config = dict(
    n_head=5,
    norm_eps=1e-05,
    attn_scale=0.177,
    tie_embeddings=True,
    init_std_qkv=0.0197,
    beta1=0.95,
    lr_head=0.00539,
    seq_len=512,
    dataset='wikipedia_en',
)
MLP neurons of a small language model. Each row is named by its layer, matrix (up: input weights) and neuron, and shows model dimensions 16-143. Each number is 500 + 25 x the weight over its row's rms, rounded and kept within 0 to 999. Numbers have three digits each.
After each neuron's rows, "fires after" lists the tokens most often just before its 100 highest values on Wikipedia text that the model never trained on.

L11.up108:539501533499460544484519541525500500534513496552469496512522488538499482503510467509550509515550442506484496519491514533537474518474493478489531510499488523471504466509504545504492497527503490501480494475520475502521494489553495502475508487533432462526487485493511490454463514499516503469501491485497487527502476526480495524453511451477496496511510454488519555503532473518496541515487
fires after: " F", " R", " N", " f", " H", "f"

L9.up256:465464503511530495479531492540443485517462474487532466525485475504483477494531512489511501515511495520496491479484442465507546500472505475502500486466529476498467523535533503487486540507513491481490542524523461501465510490504479485507536490487522501501530491469466508501509478497498476508522457502479505545460510514537489530493531465537538512483525490496493495503472493483510473510520
fires after: " in", " At", " a", "ss", " A", "g"

L6.up330:457487483532490479551494459509474538479511521509500477526513491453492490531535512512510482469522506518513523521507507560543464471478520503490487488500502511501515480508548531486525490508512537502467527509520513486495499472538498499533530509500517523513476490492435470565498528476491491478460443497491524483481462506528548483488505470505507462494533459513497481510525515520539462511456
fires after: " r", " d", " ", " sp", " sc", " ("

L10.up395:494548562530487517471527519475525519495484508520535526517500516465522534488510484486526500530456464490523551508457480491540485509498468483516498499487479465516504501515459482504491510500497513489501554479441474499515496497479517480478510471539481488468491497492486496479467486489534517505488474478499558543473502474515492485482507510544461501475552515552474463518505518535502512555535
fires after: " g", " G", "b", " b", "gh", "ast"

L7.up282:512511511512459485512510519500500482503477511526507550519536471491494479491440480502499452475500497518467483567500496483508505528526498502482573523513482472493542528490481512472560501506503496546491479527474507511529516500515482472538473554480530496497444500490551519492475517513514467502530492512499543547506467489509513525497458509534458532506500427507510454518476492527471467499495
fires after: "p", "ag", " Sp", "m", "{"

L11.up368:484487494499510494492526500495501516536531511530471507505474505503459493464462504531532513477479453522536501484477479505444518465493524437494468468521500559505508435488571493499529458512491490504480478527511517457474498481520494492545556485540493523529464520535449509470486536461540532481492502534501500474511464466515507507482491475519466505538512502511425499505491518510532526500472
fires after: " ch", " f", " g", " t", " h"

L6.up524:522503494517490494474493466520450518493510503512461500554478534499496509523465478502530530498469451523555511571494462502503496549551496493451477501468534515504518515498571511487541463469482527495502532495500474463513527472535539516512518482492475481469457523492491458495509537472509513524468538497524554503519481499485483492499516500477499497497514524509495475516479508490489522491485
fires after: " st", " sc", " r", " att", " bu"

L10.up520:491501437536504490492481487503500507494473494521535510496480470500498521442520472510510540524497508508528477509527520468537450480498457505513552486479478496485531513491482505512484507472467502483483516458443480457490507480473459527481557451508483485491513498508516504496480491508521478506554506537509524503482530510496441457472529535497515528498537517496519548530517445478525538490492
fires after: " the", " de", " The", "en"

L7.up414:498517519490493454478486515509479504536481481481481532482474520503474538496484523498493499533491506484514472462487483480492461503497522470533494504453522480467488509491512503491512495468454509506509473538475498495478536507476499536485526460514479505506517488481527512483524475503524452464521517476514463496484540545459492483489532500517447484471518553485501492523510487508515513535519
fires after: ".\n\n", " H", " |\n", "\n\n", " h", "H"

L4.up453:474484479552537513504480506498481510490442493511452481515512496481458502515527502485478534529464510502519482486510479466521490508527499487535506495469514485531507492472519521511519552472512475479505550492478505503479527426483494490489511419498470490564508506461499494538507504509499449506506520496509476454479492495496486526496538497540477496503541517492477493533508528495496545496526
fires after: ".\n\n", "==\n\n", "===\n\n", "\n\n", " |\n\n"

L9.up19:475501456514512494457485481520450526479492480505519488499481508456485519536494477486478540513503478490511538492505474514482534551537470441456498453503538521528512497495488510506525520512518463473517522495497452465516494527507498489485540491482557514510516498507451492472494502506518531488510490502516499508457512506523451528488497469486474474463530465482508501510504485449528499486516
fires after: " in", " a", " of", " per", "'s", " In"

L6.up538:516510508531501506503538506519489504487533505510476464545498519503503473451503519491495515507536495500529532542492474471487540512499483480440505459520517543481477490496508475476554466475493550478506562504489517478515508495530513506539501468520461494506486504501492493503499558445540523511480547501492507537511497471506513531490496484489502471494533485463459485509467503481548541446477
fires after: " g", " st", " G", " b", " sc", " h"

L9.up212:516456538507515479501480474503452518496483512490484547473441483515500515510527451537551483501491509521504536521507489494538509491507475484506500485507506526513496502542495492443525496492485493462482530522524506474485477526531506530498495514494537471525519516495493510481487514526512529474500513486509500467483475511481443519457483494543495504515527457487524465480460514465469490523464
fires after: " m", " M", " F", "M", "p"

L7.up369:498524529493456490535507497465522503517518505501502477517524494476472482518514530524510452472550473477479537545543504522516506501443464499479500507501541526477532480498547512501542472500490524468471502531486488499506509495548492503542530496507497513501508497515475462528496559505490517496505482463481505525474462503515551469499478486489438497528525504483469525481525504472519486502453
fires after: " sp", " R", " r", "R", "v", " B"

L10.up507:512490450514492471501503502479490517514525463538548452526475493494486516466500499522524509518505518511501496469488514473492519524531539474484564472530537454510530497518540535519503499503498482557482464488502514478530441466465499484509522484536571491488501522459495507511481464513568503464480516498506484544487494451512484479468522484473496507476498503530480459495459454528492551505457
fires after: "at", "h", " an", " P", "ar"

L7.up82:500552478549487550490503545471479496484478533510503504492457524525537502513497511543505534519506460476512475524519453486472545524456504500471492522470553502488503467508478537524461514500473573475488497511490443470529480484514473492534549495491530526455472484549484486498495517501504522493495525498518477517506495502480499511496471501520511486494523496494472516498491476501542481472473
fires after: " s", " R", " S", " G", " St", " r"

L11.up350:465491531530472451510505504515503496516489488549458515519478497486460521471504514484473504503532504459564519548508504521525492501493532505521514490480499508516514507499509465448522472462498508466457533503449484484494516486534500453554481536504510474537455498510526490522515496474520501476491550513466504522506515513503490500472520522510513476507487533463509455539506528487527504482472
fires after: " b", " B", " c", "B", " C", " sc"

L11.up373:494501521545508507488501531495493560513527534542484565464505536516514525486469485527530501515522513526474542502519487497531501512472476484497497500449488507476474453550548486533482470515498531515494512521466480521498518459539479497516519494536484470490465504479450494494488490469524498468523526507499495549501481468501512504408459509505463505526491504463491450502482535518514521504487
fires after: " V", " v", "g", " K", " g", " G"

L11.up207:568513455500508468514511536471458482485512505532531480476470473486504531503511507526510473507489483491493519512541488486521504477480463507457567460466474504479496502556493540501546512517470511517464556512513501529500465520501521506516498460509564482518499526489451512493518496487507492490536530459528513525475534474448483497510512475513490484500483478486476508494526485487474518553515
fires after: " n", " N", " M", " f", "an"

L6.up120:541468498491476523466475534529491515538482453474529540500504489525504510518479523510498501535469481490524509447506507458490531492499492515507523481556508483465487478523544502494504509490491533467537484505510482505511469493493493498457519469523541471482519506491442518489494485476505476534498504531496465487491493521482498524494483491567491530457488464487504502535485531521487516539513
fires after: " h", " an", " H", " wh", " An"

L6.up389:503524509555495522486521509481508518509505498528513458532471506501496532484495551508508546504469486531477456517497488517509484488479537498503494501474483465462523469520507514499528542460493539484528499486488495461490485458532548514508487481473516489467522514549506477490493489450475513510463501492528484516486530505523531470476530536529466508473469501519415490504502461474521484500491
fires after: " s", " S", " b", " h", "-", " Ar"

L9.up531:488449541505493492476501544472485532492489533508506521501504520508482446437500481510531496473483474515522526514478493508500502490505511507519561483508512522526551479513497547490497505501480460537478484481538472492515465534488522491505492508541522509511475491495468530482447479536530502495554523497495507460463481521481457515494477476543472528523475452470450485529513532522479518475451
fires after: " m", "um", "o", "ex", "am"

L6.up620:455512496523505468508510480483494512505480467488526537512471516486474496528473477504485451492522486525528505521475490544529565480522527486478508535485557495513481505501533486486500468485500489505466485530519490504531500507513493534531506495510546504515552503547459484500504470506505517490460498475474455467432496515512499494513473473530511518498538514458498453504506528445542432515492
fires after: " E", " ad", " (", " Con", " un", " ex"

L6.up226:449521555489494481482489513510503546507496470505479520453504471503497524490497494506540495501471480459517534485498497523505533476505505439561494458502500461527477488526488488504477486457464504516483534496506446492480434503509491530496513453493530508556498509528534522520541468491500465452472539509525488517495506549492489475490521505476502476498505475526495495520511509485495500516472
fires after: ".\n\n", "\n\n", ")", " |\n\n"

L7.up522:476505522502477494500504484452528493473468521474466495479531489482469507520477467505515498481515488506482508571477485508496530566507508516480497522519542528491495448524500523511553503482480596516523510506501475516492490454499533503490480526462534522527515507494495503520462500470530446481497494508489510510489468548483491521485483499527469479531531468471514478475523486495503482490487
fires after: " sp", " m", "-", "ud", "os"

L6.up617:487491502527499479444499495496503527508486499496447512469479467506527477484446517542512512493488498514502504521487495482484519536500492528513520513443506492489509495496529520512494526536496541527542510488508488467515491485480505495470541517539522490496475489488494513470431490527542471508532502486499483473452508491448491526480504499492496560538546519523496476535505501466482543519489
fires after: "ff", " cons", "p", "t", "ce", "g"

L7.up57:522456530490479522564479468510535501559498496500512500487529493509522473442462526517502469465486480487531465485511508480490502506518536505526542479516537529466491510504555538477545526470511468549443489474457497488494536489506489483519528500476516505519471535499501512497483498506503483543488496490509461505484499486538506520492499452453508485527509459500486510487478489511485503500479
fires after: " p", "m", "et", "em", "T", "om"

L7.up578:525491444488490535509512562504483517526469490495502510516465478533498511471540484514510504546509496506546467488550484476467496505504484467489523441501484470505532501460485517472470489466506541504539479540522500502483458473507465532503522470485447522460536533523519488536513501465494528471475499516504547539497499504515511518485477511514474541475496467480513494463520493477528518462506
fires after: "on", "and", "re", "ur", "en", " An"

L6.up558:513449546506502519552491483528476525471501482501506513513504522490468522484499528533520521479497490539522477495544516548527494487479502451508504458520495503503520456520525530507522528489487480490477487499515494488482491504524500494492529412484510486502512531494486486530502505513505524532441509505488560443508504481542517454486524492489478508445518464439498519512452487511527528480487
fires after: ",", " the", " was", " to", " and"

L7.up371:475487481518516517507530470511526490519478485538456453500490462503449526497511496527493507526483471496557505544496465494516485519494480505511494477432509530498486490484510498505527553480472489436542508478464482490510469432510504498457515491498481505485480469490521504490517505487535471479545513492493511499526486520504477493506527498521503512467563522504490537522508467501547518512506
fires after: " ", " the", " d"

L7.up580:518468530492518509469500484512487490511504501514479503531489472519522503438500521510532508534522484509532533527490512493512536484503443485496474466528489520471479474486475486460535500512478536459526517473513481454491523481519548550511531457501488508472490501535490522486525530494507508501473505495536519501499484483506510448433483501542499490490515512450528469512480465484512528461507
fires after: ",", " was", " he", " H", " He", " where"

L6.up393:500476512485508472472486457487478497525473485525511497536505455466527518455465473479492526565477480536510489493525465546529469507499483493493529474502504514494529484505488526509521504460504478517488502503493488523502508550480501520494508465475472518467526519514500528491526461429523486480535529484511516506554543522465494495503476470530475480488439509473496499520445465513495553529488
fires after: " a", " the", " his", " of", " H", " A"

L6.up3:529480518466451521471521544537469506526521481481523499502467476534515465475493495489523517508485484498486514557502489522495486474480495484491542484512521476506468470513508510505545484460496509516507546499467486468507465467554551501478495512457501498484533578491514501525496480489482501465452501464507538535531496522495518502497501521499477472487502504535505510493495505469505464532490
fires after: " S", " W", "-", " K", "u", " War"

L6.up639:493521481527474502480512489457527527511525503463440489525514532475478511533497474493509495478536481507489505518534541581515530484480493465442524506523532486508518484521510506484529541498493516482497486468486517468493498487571524495519483531505482507474428499462409497520509441505513440485500503496508517496490489491520502535497497505515488502501534481506468507502541517509506521471535
fires after: " r", " sp", " ", " b", " w"

L9.up501:510491494506463510502546519519500518507494516503503520500512492507499475478503466539488482449520492488566506519504465506528481474474543497475569479483498496481484505507511466469491528547475514514480508537518472504515519519467480526521554497490527512536448478458504511557546497486484444501541529563508514529519496498467469526508493524478500486517479484477484481524518486494483461479468
fires after: " D", " T", "th", " S", "ist", "C"

L6.up403:516484496537503509447504502515487513497505523543487497499471485472486501534480483486506537459475501497507511492468476502530494478506509491491516503469534485507490476497542484504522509460489517496524493499515487520474509447497539485508512453522492503526560499442464512479510484479538495507491525527496455523509503506501482542480498491503479507442527534513497477556504508481501555533505
fires after: ".\n\n", " h", "H", " H", " l"

L4.up581:431516469485510527534517498488493481494466486473493502440493466475504489474534459514505490465494483521528493494474499533532526549488502528486485517507526533496471470491511525508480439492481526509509475528524481502513497467518497508485497509472487488518535487512491500512538484473489477528487497484520494494452507500439468488524485511549469486515561487452483500478552515441517446549490
fires after: " (", " un", "-", " \"", "/", " S"

L4.up562:501469500524513462492466484492546530486527443492502546504516495512480484473512484495488491482488508534499522553494470564570487494466480526525498482501493495494536476538485494478502477521477506553486492487479507499524490501549512516497499488516521530455452488479500517523449519505504470505489514510507517485473494497484509481504498519530520488541528501466511504508486530516508478499422
fires after: " m", " f", " M", " V", "p", " w"

L6.up231:545517540533490481534532505520498525484540521512504504467463476482520467539531482478507510485508502513489478514502500520547499518521487499525464465533466514518505515497496502446536499474497478499465449501511493532484521523477533513514482539521508493549550508539474545505488482460487508455492516501493519501455475501454454489476496511497473476480515455492475497525493438529483534506479
fires after: " m", " w", " B", " M", "ov", " b"

L10.up398:467464538501510476484517525529494514532459497515480510512512463475445470503505464464494537502461477527516548495486524520487527445491458498478504489484528488476514528537523491480500510489497516480486502511476476483497491509508529514502474539492557495484449501531493538489472475515536486509527501507539463503513495539488450489486493508526517549488483476529508486535413535489499491505434
fires after: " m", "ar", " p", " app"

L10.up11:505465515478453516514482491513468506500472488470484524490494533470490493497506472554522545491514491555517495499492504505495547505512483482476521484458545481528544504506529492477509531442466507473484483526506453517515481500499500539538507552505543492524527531505466517470467472482529494528493506537489466498497499506488508489511519512467490538495535439480462489506499496440502448519518
fires after: " m", " M", " T", "ult", "m"

L6.up47:512505512487483438494509529497486514506483489493477499505481477516505459516494444521513463545555497493498508505525498462501509506513484479506482470471457506486538497494479480472556516538512506528477478464495525543504527495549522453498496481523561479546525492523508550502490461490486525489527468508486511478495513514484491534466487470501389516491504520471483515518527495507490557536479
fires after: " M", "h", "il", "ex", " le"

L6.up354:485472526513447545507511521474515519504467516528529540484502492489480539546526484452511493483524491522490521505550509518524526453471476478494521488516523502519459486513490528476493550475500518476451505510504489494471432493503463529533493500459492516474511512548474449481486477471474446515497487524503490513514523541510518492489496518495457494516517452505509494510528492533532501504507
fires after: " W", " B", " R", " K", " S", "S"

L9.up133:518440466485531493474491516462486489511472495493502523485486526507493482439496469534511482449546495521516489508466479514544532514527508485491506476513500471471506519508483511527493518512506504494480513469478458511509537496499492510515526483512504489549444472482472511503468502503548503539544484498484524469504542497507482511475504468513499547501512466439449522516491458466499526483475
fires after: "19", "ex", " e", "om", " reg", "ff"

L6.up531:516494475497482523489520521454514520515514484545560533498487461519445518479459478518496519513462504510500500474521478513485512519491496523464529492512498532479490536536513478514495476447490490541459512505481450483506450518481488528533535466485532466470492544544499495527470458454532502473497560468520499538528533512517556515479462468469506505495481513560509478493497454484507549509492
fires after: " P", " M", " T", " It", " the", " an"

L6.up550:480498473493475514476510488528507497515481506496518487490491504472468510480476497547493526473504497525553504559522476516510544556502489529468510512473509469461562481508520514494502492529480542500507506499477468457510471480544494485500504503541539507494475509475483470503459534512489512522451471480500481516442473493523535528492494524512506537480536483482465483501522496414507452470517
fires after: " cons", " dis", "t", "c", "p"

L6.up431:466465458465492530491523476529496490533460473495496534499500452454459553481539468512494487519513504504543493499480510518531482535495501493497515496521501510536503467476532503513483489469492537483499492539495466509496500428501489491489492464487470504511514482479477521555524470478533483522475476491514504522484489522491454508492534495553484479505515500460496505519526518482516494516494
fires after: "==", "\n\n", ".\n\n", " s", " |\n\n", " ("

L9.up137:474517472546472544456475479525527483514467517490550463534462501517482523502520459466483502533459506471516477480479503472490485496516502521486518468503468502502459507473511514457500507505520500529506511485490514477520466511505494506492526481495478514484466487494483500541504479475499520501496534550504556495527520498526532515526498526521489486447506462518480513502495469530533501496506
fires after: " St", "y", "ood", "en", "i", "and"

L7.up270:518472506508523547505505539495523534484480543506461526464526490531519514512514478507525473495529489478502495515510548497469475499471508485508475528488525498499517513520497516504499508475497561543524550504511525502509457492497524492520478527483510545464490505516506499486483504455522439488536461490518525567525486533503490503495476474502459468531517478515487501488535485522508537512476
fires after: "ot", "ud", " sp", "k", "ak", "ir"

L7.up632:500464518481472487458493507524512492505527527524479462528515525457519530509482492504506535479502493513513446477501484553510482487455486496468520440517502523524443479510537511455547510473486498518529491485506477504489466525493544511496533483479465491488514546493491511546491473525496505498503533470526507475502548531494525495495480484507503498445461504461452496538485465486505526545499
fires after: " a", " to", " the", " W", " was", " were"

L11.up342:479495549502473469480511513470484527484466472484521549484456542484509478478486461491511496495518508525501532536506502523513513471519518510520503466551485476507539543475493535470510493470479496476442515507489497481501515523509438491512522545518522490536450486498497522491498464517500526516505517509480514475486524526513529518448494460502441518486502466488498528529520504515502524470477
fires after: " m", " M", "m", "om", "ex"

L11.up447:568463533501488495526478529493457496484515491482469515467490531520520499490502500491579485465545472510509481525491500487480517492523505480508556485478515534491505500524533544488486481467485488521449528516518517520489513537500514510530525512560553516510499516466518525507485507507508450508473460511515510478496473507476497472461531484521507517521484445446515492465520478469478501489477
fires after: " M", " m", " se", " F", "ad"

L6.up142:504484526494514523507491500511523534523496498490490536517483460496505518478481475512506520484540470486469536510529521487474485480533500469511497469515504498480467455504526510478571513480507481470487512484444515519481505471498501504500481461466495491508522528548467480509483463468506491471461465530498535476535492477541517484464543502486470488460483513462460485475468501520529529530513
fires after: ",", " and", " to", " he", " who"

L9.up587:489501473530460481470514517505508441478464488482479465505499478457506494482528473479560543495501453544505518486534480494549462524465525479507490490478500514536500470531513509517569528530509510513510539533446512521492529521503497500471537506503509489551514460478489459501510476504448488464514512484505530536468534513516500520480482468480490507478468523531476546500508515523505524517517
fires after: " d", " D", "e", "o", "ra", "ub"

L6.up429:524480476516464558473524506533495488526494506525545457497482498489474540507523539480503530488513488507543452465480490506525519511430529488508494503550514522501460487549531492502501541480495509494501499485486488485493485517490503496503525425499466494492541499489477472508484464457504491521469534473497460531504529507538506495489476483522511488434532489496479484525526461510536509496520
fires after: " G", " g", " s", " and", " a", " the"

L6.up202:512478447484498506502525494522512486491475494533491514482501463445470521521482459521506507513480514522507508489484502495474536532514489522458543517517493544507526528517530522460492495463507517501476501528515475494506504502473463515561482544510588516501454496507499510512453475485512510479474508468510461522472500509474512515478497480559523523484515520534514459465503470501486519498472
fires after: " comp", " com", "P", "p", " p", " m"

L6.up586:513516475524482540484486540523515483523504520513463457482503483515472516505513590537512516491477470483500464484451501487481486497495535469537549464460510514498450457531518490492533547499486535493530530490525515483497452490469518511501522470505489502522521476463514481514489517514490477510547517557492457470477539494493482515495501514502485491470516528518455514521493483488513506495464
fires after: " g", " s", " G", " w", " h"

L6.up189:476441466514509527506509502485542513506469479496524511474465496516482505472469474485509493533447487482511472479433486441491525491506488500488513455530512554493475486528498494531493463468506523527509555497490503478510449500509478504510517455485518491512493506542484528510438476484535527480517556502538492499495531526502481517482479482509477541494460514524512496506496534472505504478519
fires after: " an", "ut", " im", " k", " h", " S"

L6.up95:454498499482448494522478518466535550463473540509477466538534485470552509469492477501492485501466496491493489515520487515490439482493555499487510494520515482478485477511492488488529486455510489464501475523476507511503485468482437524460509485493469490504532478567513520468554470498498514527489516528501536488488525521500478488516491496542475501470483524527498499559521511498530489497469
fires after: "-", " U", "ro", "ur", "or", "3"

L11.up386:451522534507511494486512519460518531482492520479488461513477568498521510493457456492487545484450505503533496532506466493484468552489505465446512485460522487515533462502530502480498477487467502513459511555497517526464487499512498501495490528506483512467516538538509514503530494490508484478489490481505512492498513509479520512499452494519482494507525507493469458492475499527563532494532
fires after: " pro", " dis", " st", "ro", "ur"

L6.up506:546520495539477513492540544507500493534509461503503486528469454521501467479519508489508475547530490514543518529501498503536518497496513514496513522524504508519456467507494509477533505441493551498474529473498483470520487485523527465521497446514456508480521503501477484533443524421493487501497503498495533515514475508477495521500519477497502477522502480503487493516530521453498508496490
fires after: " K", " w", " G", " W", " g", " S"

L9.up163:533474531502513500510496469482485536487502515477485515484488480542523513480476491489509499537470504485522494478496541532504556467497505494519482432481496538491498464521488534461501536494516543460523506517551485484461459516534533490515505521482512516485514453532494488518509496484509522518484490499503495514477487556531519515468496493507479525509500430499505502495517501482494518504481
fires after: " m", " M", " K", " |", " of", "on"

L9.up608:503493483481462505479514494528498480489437501512483452508491492487497471486509503470494499508501517484545522491484493507482484553466515502445520469473491488496521499462521512498515456477492504507502516490448487473491517463555511518478528499495540541508486481495504522516535471523495504504490520496533542543507586508512457492522470486497479523507469547505510478459474473463472497520493
fires after: " D", " d", " con", " In", " in"

L10.up283:540525470486505575512487520460467505530497491516567503484496526470484501515507477483534506507510495462560518500549473495485524516509477477447523501504504512479522494521518525542497531523485479532494490507481493516501461458532509490524511523503564467455463549510526512497484437507516517456489504499524500470498532478509477491497530447489476513488483485448501466502476497505519518473519
fires after: "it", "at", "et", " It", " an", "iv"

L7.up130:460504528501421490547502507507504513498536503486494465497494519477524488481504446497521498476502460481487479520507486529508477470493490515525501480500508507516499465461507505490543479514509501516543506512487501486497470506533457486499492537470483492510499483509514557499509422533504499489538527506489524504475492590525513513504483473491485494509457512558456501522527496502525521565504
fires after: "O", "y", " O", "ro", " U", "ay"

L11.up196:550534529522471529479535523487483531516490502486468493454489479493524488490522486482507526536512470498528512515510519524511506532486468462521512512507529508508460519483485496423488535509496484503511507481509500445510463495542490531495522447502446478525509489484480496494467486508460482493490485524551513485477522511503472501476493516469492481459524490493508520512475468511513498507508
fires after: " g", " R", " W", "ru", " F", " G"

L4.up185:483488491462518500495508510526516477499451485512522552473480489516467483521492447498492519494533489525492510572499496531513516510497500502451495510447554495470493529531537483482480482442500491484470575505487510476518504530499492498503498517507540509491466514478526502529455507527517506533469539509479466485480490497493469507505490502513525518520555479484487522494490480493517424533430
fires after: " ", " p", " V", " M"

L10.up248:513459458496516500501525511486447480476538517541492497489496495478498506514501470497505523465529484497468485557547427507530504481510498490468527465492519508488525517540517500496489461490505494494473539528500480494510525479465495488530522502517524496578515545455473498527511459470525526505518509500511499507477502523456500540467501474504514503501538492454470521533530470461500482519479
fires after: " n", "e", " f", " N", "on", " M"

L9.up313:471477456536520517465511497495500550487471488457466491446470527442497483469525469495518507484509513514514480577475486526543529524549514468503498444509491492503508467537538516487499503483514520489501508502474468496481470477494502541520527503489489490495518535498485494519456498528542495491451479502533526438503526488537485504506538497502495534507532490472457476542505467500507499502518
fires after: " and", " ex", " as", " was", " is", " re"

L10.up40:507444513509528476520506491496471550509488497506499506472527489526511493469476502532547470538490482511504501477522519490487513533495486462526530486505510475491548504525497497525481472529503487487472490489490465455499498474549479487551482463555583482506461529528488517468472508521531500516540498509512463455459486528512454485480491489489457538524501490459488492540489510506537521507485
fires after: "p", "om", "ff", "ect", "est"

L6.up569:535483466480474484488508546511501477518532478501517509501487505508444507476468459531491493502488476494491494526536471504492523519480470511457526500438520506488455501503485528466558525497496517505483513524507508487508494555471478496490523456514497517467486507503519513497508502455473519506533489539486480535488508521478490536504481478576484497510445482493487514497476473487528470468488
fires after: " T", " M", " A", " P", " B", " K"

L7.up276:455522496485484502435531474513460526458484538520513514494493508466569490472470500513524509490525480456501490524485495466465538532490495487473528496529488561500524486482477505480467500580521475504504520485501484464482485521503487521485536503502536534524521498543522529482487496518521511510484490472509531482454499521528459505487505474495506497507520464477539509497539493485463484534500
fires after: " in", "t", "ec", " In", " are", " a"

L9.up416:502489508542511482452478491515490501514471483486484509528480513547544506467480535465504476499496496477559494519472490487514525539439526500507528453470525519496479499524541501488499475520476555538506518512495464479509511506513489468517557482534504493496480495487459481539470475477513486492515506561489441492428529497486512524533515476515533468499539494491466451488502515468499499489489
fires after: ",", " At", "iv", "g", " at", "c"

L6.up109:497504485502533467457533467479457516488524456528545498498481526516511515481473492515489536514526493526514495540500498494506507512490469516486529475486514491496581525516487515512491527530511492450491482485529441478488469446532505485517481514531518507477518527480465478501459472496509506481502454484502493497448488493503477507466491487523497564506564496505476479533502504484515496481520
fires after: " cons", " cont", " rem", " app", " ex", "p"

L6.up286:471482491502503474505526485521498503514512482469493509503482467497514510468531487474484487506487490493500499508477516521498512537494524481523480496468492501551480464512530489494469543506488542497517524510482506495495482479464468562501520476499499469508494495533507473488483535548513512513495530471525510488477528472483450491475550503459483539548494515509481418484487498446507545465452
fires after: " was", " is", " to", " are", " were", " a"

L11.up584:493523492489475489466462535494441523507505545502517482482488537518498489476453503500508500461510470485490515542507472536490510513509495484495524484473491499539450499558494506484526512504501489522470531552511430484500528513523492494489527519509507526551472517498489490521493482506487496476541525545483521480484495511503488489491500502523500464514463477477436530503467517452479468546488
fires after: " T", " O", " S", " Sp", " M", " a"

L7.up290:497486516469516473483509484504503487496515463486511508520490529516482512531531481520494484507548480460523510488518487512504532521474505469485477495469523476533510464489532523507492549494501504472497518516485503500483466480466500476459533456542500506522532522453426496549486503533516525478492494501498529475486489471515512521462531470527497538495511514445475492498474511486470520482513
fires after: " in", " of", " was", ",", " is", " to"

L9.up27:442508466485525500472548480513482478554468489511523545478493496510493541514474472492500488515527440487486497506485476515495473512521560480474510530451504509528525478490535507477494496501500539511542491511487533512513441464484484474501513525531524507535507489498496510537464516493508497489493477531500476497470508505504495522473547489482481535495541506470479422512537501485500504514462
fires after: "is", " \"", "-", " (", ".", "=="

L11.up231:497457503492480491503494482505494539502504478475488518490509525503500512458514495477542542478519503517560511497471499492494517518482514501527489463509494526493543450493506527507500521553486526507497518519480471509470451441495500527492545489480525511493494519537462486507482513560515453492475514509570528481453488481497549477468499503511503526552539493477498443471491476465499524470473
fires after: " was", " re", " is", " he", " who"

L11.up204:492490522500505475397516502493474480511523468564519509525501514491554501495533517490513508523520488480559487520479494518509534535460551458506496495482488458510481486456525476488483518493490502490473502527506436489501516526471498473489494467539479511551490522516456513533477516500509520479471516518497476507488448505497467505479484517483503485458506510514486505501478492464506495485538
fires after: " at", " in", " L", " c", " of", " At"